Part of a small language model's weights: 10 layers, RMSNorm before each block.
MLP neurons of a small language model. Each row is named by its layer, matrix (gate and up: input weights; down: output weights) and neuron, and shows model dimensions 64-255. Each number is 500 + 50 x the weight over its row's rms, rounded and kept within 0 to 999. Numbers have three digits each. A neuron's up and down rows have the sign that makes its largest values positive.
After each neuron's rows, "fires on" lists the tokens most often at its 100 highest values on Wikipedia text that the model never trained on. A number after a token or word is its count.

L7.gate358:495462525536511489452563614576553543472539493456480408501562508583545507510543522536535480483528550444500485362492471543490486442437475518464576458498576505504456439498595616429528412545413478514537537498471478529458449526534490519517383449550511582500562438460552536501549488410582465467412451538466488473558460513441548549329450472571466439529523567494550546547489590527426460464600463415618496459480476589555460505498602511461476469485438435613517487479611419554503514440543479460451492506520479511575582502473431384564530530505457457451486465412522466493498540452452492417
L7.up358:467507526497494470413540439552510518605643539535535459553494553578598578478488477551404435420482465434455536427507518548470494458584436588511539642467499391489497477442547572448339482488470454602520555408492430562519455519490545459546385472520525476514529587498573545505533508462540529481503493542457527467515509539455522485508481422441563459521497556506609524499593469490492479506559479445551471520589524572493549468544561552466430510528512543530391481580538501565452483532488476518462576502563478539508516481444521493603434426420592444511554423508476508465511591545459514472
L7.down358:487522537422537572501445464528440526443530443443574496471524439508568448517410510540519537406470514420457565515592492517471470436529474498487522534429463483475516515462491457497522545462516542540500483535461563532504472469469633532459531476477479523525442489505597472593508422451490407483492576465358552624500516520458503535619479423497608545541458506476495488504561511523466488440588569468533534508511511438523627564464492438489564484520494498485441490538501553525517442457444434465518438554518520495446515444498404480444470389446534513524504427568550436493515411578392449545
fires on: "/ " 26, "On " 22, "– " 17, "on " 12, "." 9, ": " 7

L7.gate121:486433495537509464559582403524476477551466441526516475447580498476490555405564525544504429554483400539469451466458488472550502491488555518685406553539472492523529547469549474502412415551556524503510490546513544488524502457424546521437502510538499530555512437557477490535553465508523531436460508477505523594548492563599467514573482554404559528521472383587510558474498463490483590501518492475530495602428539452516429431501507575404521516440495459510510508470487525596583473432507543503437616508471495580547471494532522455527539531514426447437443510494565535562381484437490464478
L7.up121:533575473494515517501555560507467541527479471457452561488538471472476488454557544605471498432463507414548501533537442402530569487517550491527522496522470540432485525547518431473446530451494562558451481501593442491564448405426538438525411458441543573429476620430579475482510407632483432532529554499427484523474490486456516551553541438518514478470428392428452430473502473487579496483468543470540562564550549535619504476503544503547439510528436461454496531550479515541434490411597545511571445454549489550587590480609525542522422524534457429527509431467465572505530476439491419548
L7.down121:424412520532408426537442491560507522490563535607575514440514494495474473545381503400513534521502482540516468433515586511488509520421621576490463574485455534600466511466524511469537491450583483440484466547383533497443534551476549524402512506539563470504504401504546536546463534471496502415456408517585533583557526606540499451528553572423486473533509490490453570504539526514538523474504491456491491466388474471415497451455565513494454586488486499456455449507478458513460482592492415585448528515597554416476474556451404466505533521444548619483537480526556436577458489572475416625
fires on: "'" 37, "\"" 13, "(" 6

L6.gate52:424493581441456489562526460551570465570533444352378498552622578530483535488477479452456472490472547514449460466433527601461551605393513529543535365385473526464415450513572513521546450560502513427556529454438554399453399483446505464498540491473427486479485413503485532576498424463486472480496505451500436569531451465545565564544478550468544515519592493532472568549507479497493500564537490557434518535412567514591515483491517594443510374508510504580564538461502431530501456503525505598501512475579530564482535567549463605554480552513514541421580565479489553489431506415530591522
L6.up52:631534541465487536574394554509617486595541524497432492445494602542504446504523542480408432534502565494536540503414471472473533515465479447509592525511551528370437478544415505541531502454535366569485538562555421563547440536535534488561502556563475491460489525420553530553424427514641491521425554439497507473519485573443509609505498460571511528441534456512388417504446520492398544487471397541443577521396497385549500454489474558493491527532420463549547422423421525507392468436530443610458545444417501511470421581467532403495522532352512552465494417444516507510517494488481489458
L6.down52:470681461494483564463444480464539507371415595501441451473476620442486455560532376554530486566488495551557450511398465471501537504469517524523561501484561416556530487522458498521537580502506507548453450489539462456537520430488531456519449492465467458507470544471470531513459422507535408521498495562510484538467530480446468535485491510562523505504539408509356506513509517478546449492482449484506513509594533496455456417535500535529563509518467475455494480524546535454552597581519498492514431480522451376579563421600600523532493477514553485483473542437441474445381485458460407468
fires on: ", " 66, "; " 7, "and " 5, "), " 5, "\n" 5, "· " 4

L7.gate108:412475502561497457482513591442529546588496479501495506497446468494483436476442452515380493590428515383458539514544556519566425607555455569406484523413485452462503576486447478591505492499459443506523444521494548518460541468461513463511564525455413456525536458410476475486494578483546457552522568476499516470524463502384493489503527486540562509526563582426588603459436575520479441548544597496550439511529472582469409526551512525495513517472447534513537615416454443539544470446538418529475463482481446477501517566466525611546480464442444553505550465524464509436484510537524464504
L7.up108:518522555506447500373479473507593490533561489449603535534460505496498537502497515393507521579519600490427511530565517478438451546484496470507547538481439532452472599478361510466460554495535524497604429439471547465449457514504569501539423621487473560444503522479395520538462445497541487562527515487471466547585506466442497528487489489485509553435608408532472565458447447449496604480512574488462501445525429569529503509599560532493439491564494506611549474536598463552373488449550499502589471518488482590481449575455449470465568480541497513478531433577555419539508542625440590546
L7.down108:558597496500511490610516442442485464484525465500474526501494586519592589475458469556495529495542533548537538564477514593548540506545515467391483502527513371489455410516518424524528434529442634556444506541365474537508581442513441575527452456545433501461480434459537545527459497535547501355464499559500545583479514508500455538491580543569465469508452544649425500515488451521564571518508501469481472515484435452475495453453528501413425547457404515529507478449417443501524503558449484445477499533500518555481463509462574559618452487520544517525487512466453566524543592505506656543
fires on: "1" 27, "1 " 17, "| " 10, "P" 9, "p" 4, "2" 4

L6.gate758:483484535527467493476465485566542563491565551406485505490488576474537437433503588460492544539493442497542503499518505533540392467428512498582530449498569530603486466450548493471574494479517459445479523530522465350414524471464567433574405520497454469514550508553448507526423524524462490475485551514418497455608445536451443519498529446576595468530497414520405544534372556444452512516537517466541378444470492560530529509534523483519489518537446375545466552464546455479607459549517424545530466542492463511546532466471494445582532557552540567485378514499566449477463465604431515495
L6.up758:461536524451456360471387528547495523458587503456551495511568479453488498476530521412547514525470485429560523476519542463508476490513517436549424462497616523517444391466544442493569538511437610521489541489500535462438448447530526520511462338526523574561465475500468519488411501506439517495540451467490549499559500538419541480438554510481599548551467397494486433499528498460502479564515478463485556497470602554502548448434432572491512513459541530535497416469506497499482473583456478523534503577482578467461555475535527465647502492607426466492382548521473516548597482533532525555
L6.down758:488581437413479398477537476526449493534501447498581473531571372499467534465486452484480500438497549446497424469478485519492459543554441468455381498614452453489508430489545574570379366447528610538500462591382502555542513589574525494409500437480426452492480485495504466439484459504451608499521493458441568477507443533471559492523482557553475552466510539413562491528487565503548448535554494508347542515538518441526458409458503465525611449467547478486496509520545562406568485462473466543430518539453531413529422507515489496584518421473539469546433575551446480498469502471462530491
fires on: ": " 35, "\"" 33, "\n\n" 5, ":" 5, ") " 4

L7.gate504:553510532497472428438540555495505480566466475463530508507498466452402521522420494518497457552469504492570504483518402522549451506533506562563395521540511502513402496485627525580519441419526480430504567529497584419512416509504428536467513400546390442512485496521463371547514489414479495493515489479481498442558499493540490540443557552507524470550385544478526522517514525608497449492607519496567436540462520573481474444515624563457443465461581533497529647503482502381454481463522553451402480484468560537361427545592548518472568551472499477509510565556461574484508482414484475496
L7.up504:530477496505449530528495484526597480504484462477604550479520507454452479440493493499375585515510495456474482545506398508537427549341392546570421437444519494468530465449496500540543516482515537580555495515540519490493423588494609420549496402488503536500494488515392438594481494433471472493543520469483502482516512514459500499519500612464540574431485501466479538513515473547515563437561497496511497371468570469569402546465487483491525443435545510554421498498519487562512492460487341547541467549419543511535523513482518487441569521482520476429559573441567490461526541523534460529
L7.down504:541711619435466537414492417469522521506514517506515542545479512448432499542466477479563445538533503486517596493538514551459460487433459430461421525546660499556491442618490424503487544579518480484439457503483505455466482429526582543496518569466401544462480530477487469482469464512537513461420480470463387455518494493525554427524547546487484506374497506432509521493462447507559504523468543516517490528539491516445496455436573504442510414533516412427541518485440455383545518401492479488462436496426500486437468531518501505446559575440612501502530480465419528506525503473495483379
fires on: "-" 32, "th" 9, ", " 7, "8" 6, "1" 5, "1 " 5

L3.gate423:537527491535492564414548425514514480593505483404487484548490493596494485483498540549522496508582547456463492440462398613509510549511466577576473360469492563513432547492526493457473548512515469570460536582429486486461554499422474548517551438524548554369546507566541540429459530411520406432480562387538524554648433494500496476536480549433464471450575481489408474490392494499562502490494475379544490448495447508490554496443500515495477468554532504488476500552429461535595549499507478374438503452475452454517504575480480521453563589527516471491423442437441461588514533491572480493
L3.up423:466490537480468578497499488475474606494436497512468489555506478459408487491518455564527551487531594357460480439541529560535447505637508530511492510432503452568488516477459592541531507499505428477522410531529465450545544422474472475553529469482515450501492495517455531467591533533538500446493596574569458382501445425565493540599503491403500431515445472428485436534594570507501589481504546430546522442535479487527457485418519485448496509487603586460427518518442518536536489525529551410457552537562341419527587515484539413565521533537447458527595510457443494497465525462534490464
L3.down423:458562502447392469455584464484496413537553459495519469491530498527557448528512518529510454479527584534503479460585441493536516544453504516550447479484494510523512541528627477487489457474567521492473476567455516575399521472553596575553488440537398538458535484438516443507559459577443472605522493502355574546531581490451426475434521507553499495447485497527416493480489468488498500479520521541462653555498473546566500497460507425472479407535496630502537399499561525504510499542434553530478522470423501548568540469511475551563504382507519580453431529536642508571510451442603504438
fires on: "- " 14, "/ " 14, ": " 13, "Si" 5, "Di" 5

L6.gate493:513468565536548466425516490451461417447494600442413475500541501509568423445509603448495506555529450527542487443504472455598499497438493482568493368544496566544522415454481425524575485465399468408455536651578488466472501503512498531588502486492537502487526481482490499443434572468497449559509541514480535574641475589460528543556488543580556569448496465457447422467414498512443433498554478541487433499493485559460526452496542536479549595461496429439475547479588402492533552515483473532484452468445546544499450461464520479476491446620429483539490470483572499473579527533509569514
L6.up493:516487468491505441496535522523533456483530476453448532573496397486530483585508465450556478510426472417525509424599426462527452473509475534509502571488556471540541453468585516527518493441534461431473493416554505474486484445483552441471503509443589539575539466448510483379496486531564602494441566476485482618535460541546532590474545439431522503528537487532486532450497527533539475477539525539565442529487456475534524517419517600456481508599347440568524481493562388498516511498482477576486478482579451547534500481561553518513584550544434521377571490513525494444473482582460566509
L6.down493:586453471427567488529563450550507506467438462420480471558512434484453540569493463548518587451487487472544523517461526518477471465556503529492468516429409504386547514434569466506520541583490617627499512483505482456504522563523496631574535539513459535531440435525486430528554472565493486533494524535533499531513449458563557476479558536516397582585491539553416539514502563467541511519514454392573494466407543524539529426552546533465450457533522456511508512524500511507586492542441461481459514541553513466459432543485556525546473444478460470470502541563383523327495575435553466610
fires on: ": " 22, ", " 19, "of " 18, "wrote " 4

L6.gate663:512466575417542438552490472526574507447383513422469484579439534463494418529533415476471549549526475471509489563405428518524538503410469396474598470424433452528479568570534512560486506491589517596482571461511603417525429479538526453438544466514463522469541526416474439513548456453510517460474442505474406474529485542470534588553510631575501571468506436393538476524509550521444484582466480485492489544452563469516533494525520454522504410508473454573500472537547429501551432561599538526460584569553480458585460590519541528444538627498473512428592570514516549474406476482466564481
L6.up663:545510469569507493564518588463560613444470555468438518494525515409612424559494524490492473588620492482454430513456412483455477522424453489476506535570424556544524565465540474433424494486545486602557439549533406498435577416534494439454533544498436499386571551555571526538523505506525487492466511582432490477427527477520464592499488455562548388503564441387470578541569561428497388537532457508505574441559534531486498491422480442430492431472442561588608445496423473503532466580483484451408489534608528419549444442558489541426579445429563479452478553414485484415481498496581498476
L6.down663:519637525554428440450509488548452507495464447451476507562498550451452458456464465456550528502493490539486621440521434457549428524525600504582489385454508520554495424547555549445492477518527599559454467519562497495557416493524495593563515411508460456564495380435504501466535482495467488512545476517453550458545452583511505465490461532542506430566428484550471477548506505555488502510500396453572539451523472523634484524539622568524496494518424549446445455409477488595515591500510513491432470504483537581452487447533587545548491496533525385465493416495470589561496554444489429571
fires on: "and " 18, "- " 14, ", " 13, "they " 10, "it " 8, ") " 7

L6.gate44:413501538511552517471474503501448442539549524485424365510494554478480506421540539543511501550529436520517452481454469495473398512408531559540521493439542523502577543452535443510574485567497432428556470528498526416499381516532509484486494530569521532497486429601505560442559525465629468423499508519534426588570505492456541489499519594591531432477509497429456590423487534549630507586470476526487537553561478576439434466513525511483619522521435447484392555557696435520545603453529535493440605615523416549494512455520519489443539551538554557428462443512447462546478525441398555473
L6.up44:503542538436504536506516432584392485559538539536400445567539469543494479426526473543494573584593428605587472522547439477592438476558479523484464428481469440613526427413553414553597587480509498488492417445552462410455573519509490540441502473576448541497501452542467509466481486520530568471500436536503512487486489463548425545560513447539477485473450445548521478494571469486486384489489500530539445493541488459480556535405487455433484523519497478562500486518616451546497559464393452527483423627553468497414485517526547434643539489534506522536467487578478491410514460607521410419
L6.down44:540530448446499540487493519500480484543445478545433473393525420551513475515475469476394572536524543457472506487512539437579490467495513571497575538503442463527497533499570505484521357437555534509499455513513487582474548520557508537537454523507511487451499517452479547580519476530455470493561611583446500426587394570563517475545581563549587575348461490518493431518581401487538479419632461454461528534454480444525518586521562501426483542385555533511478515438405444403555444497415555517528510447418498562489530562459473552616455353487487564552511408512530492519525506459432462576
fires on: ": " 34, " " 20, "Title " 7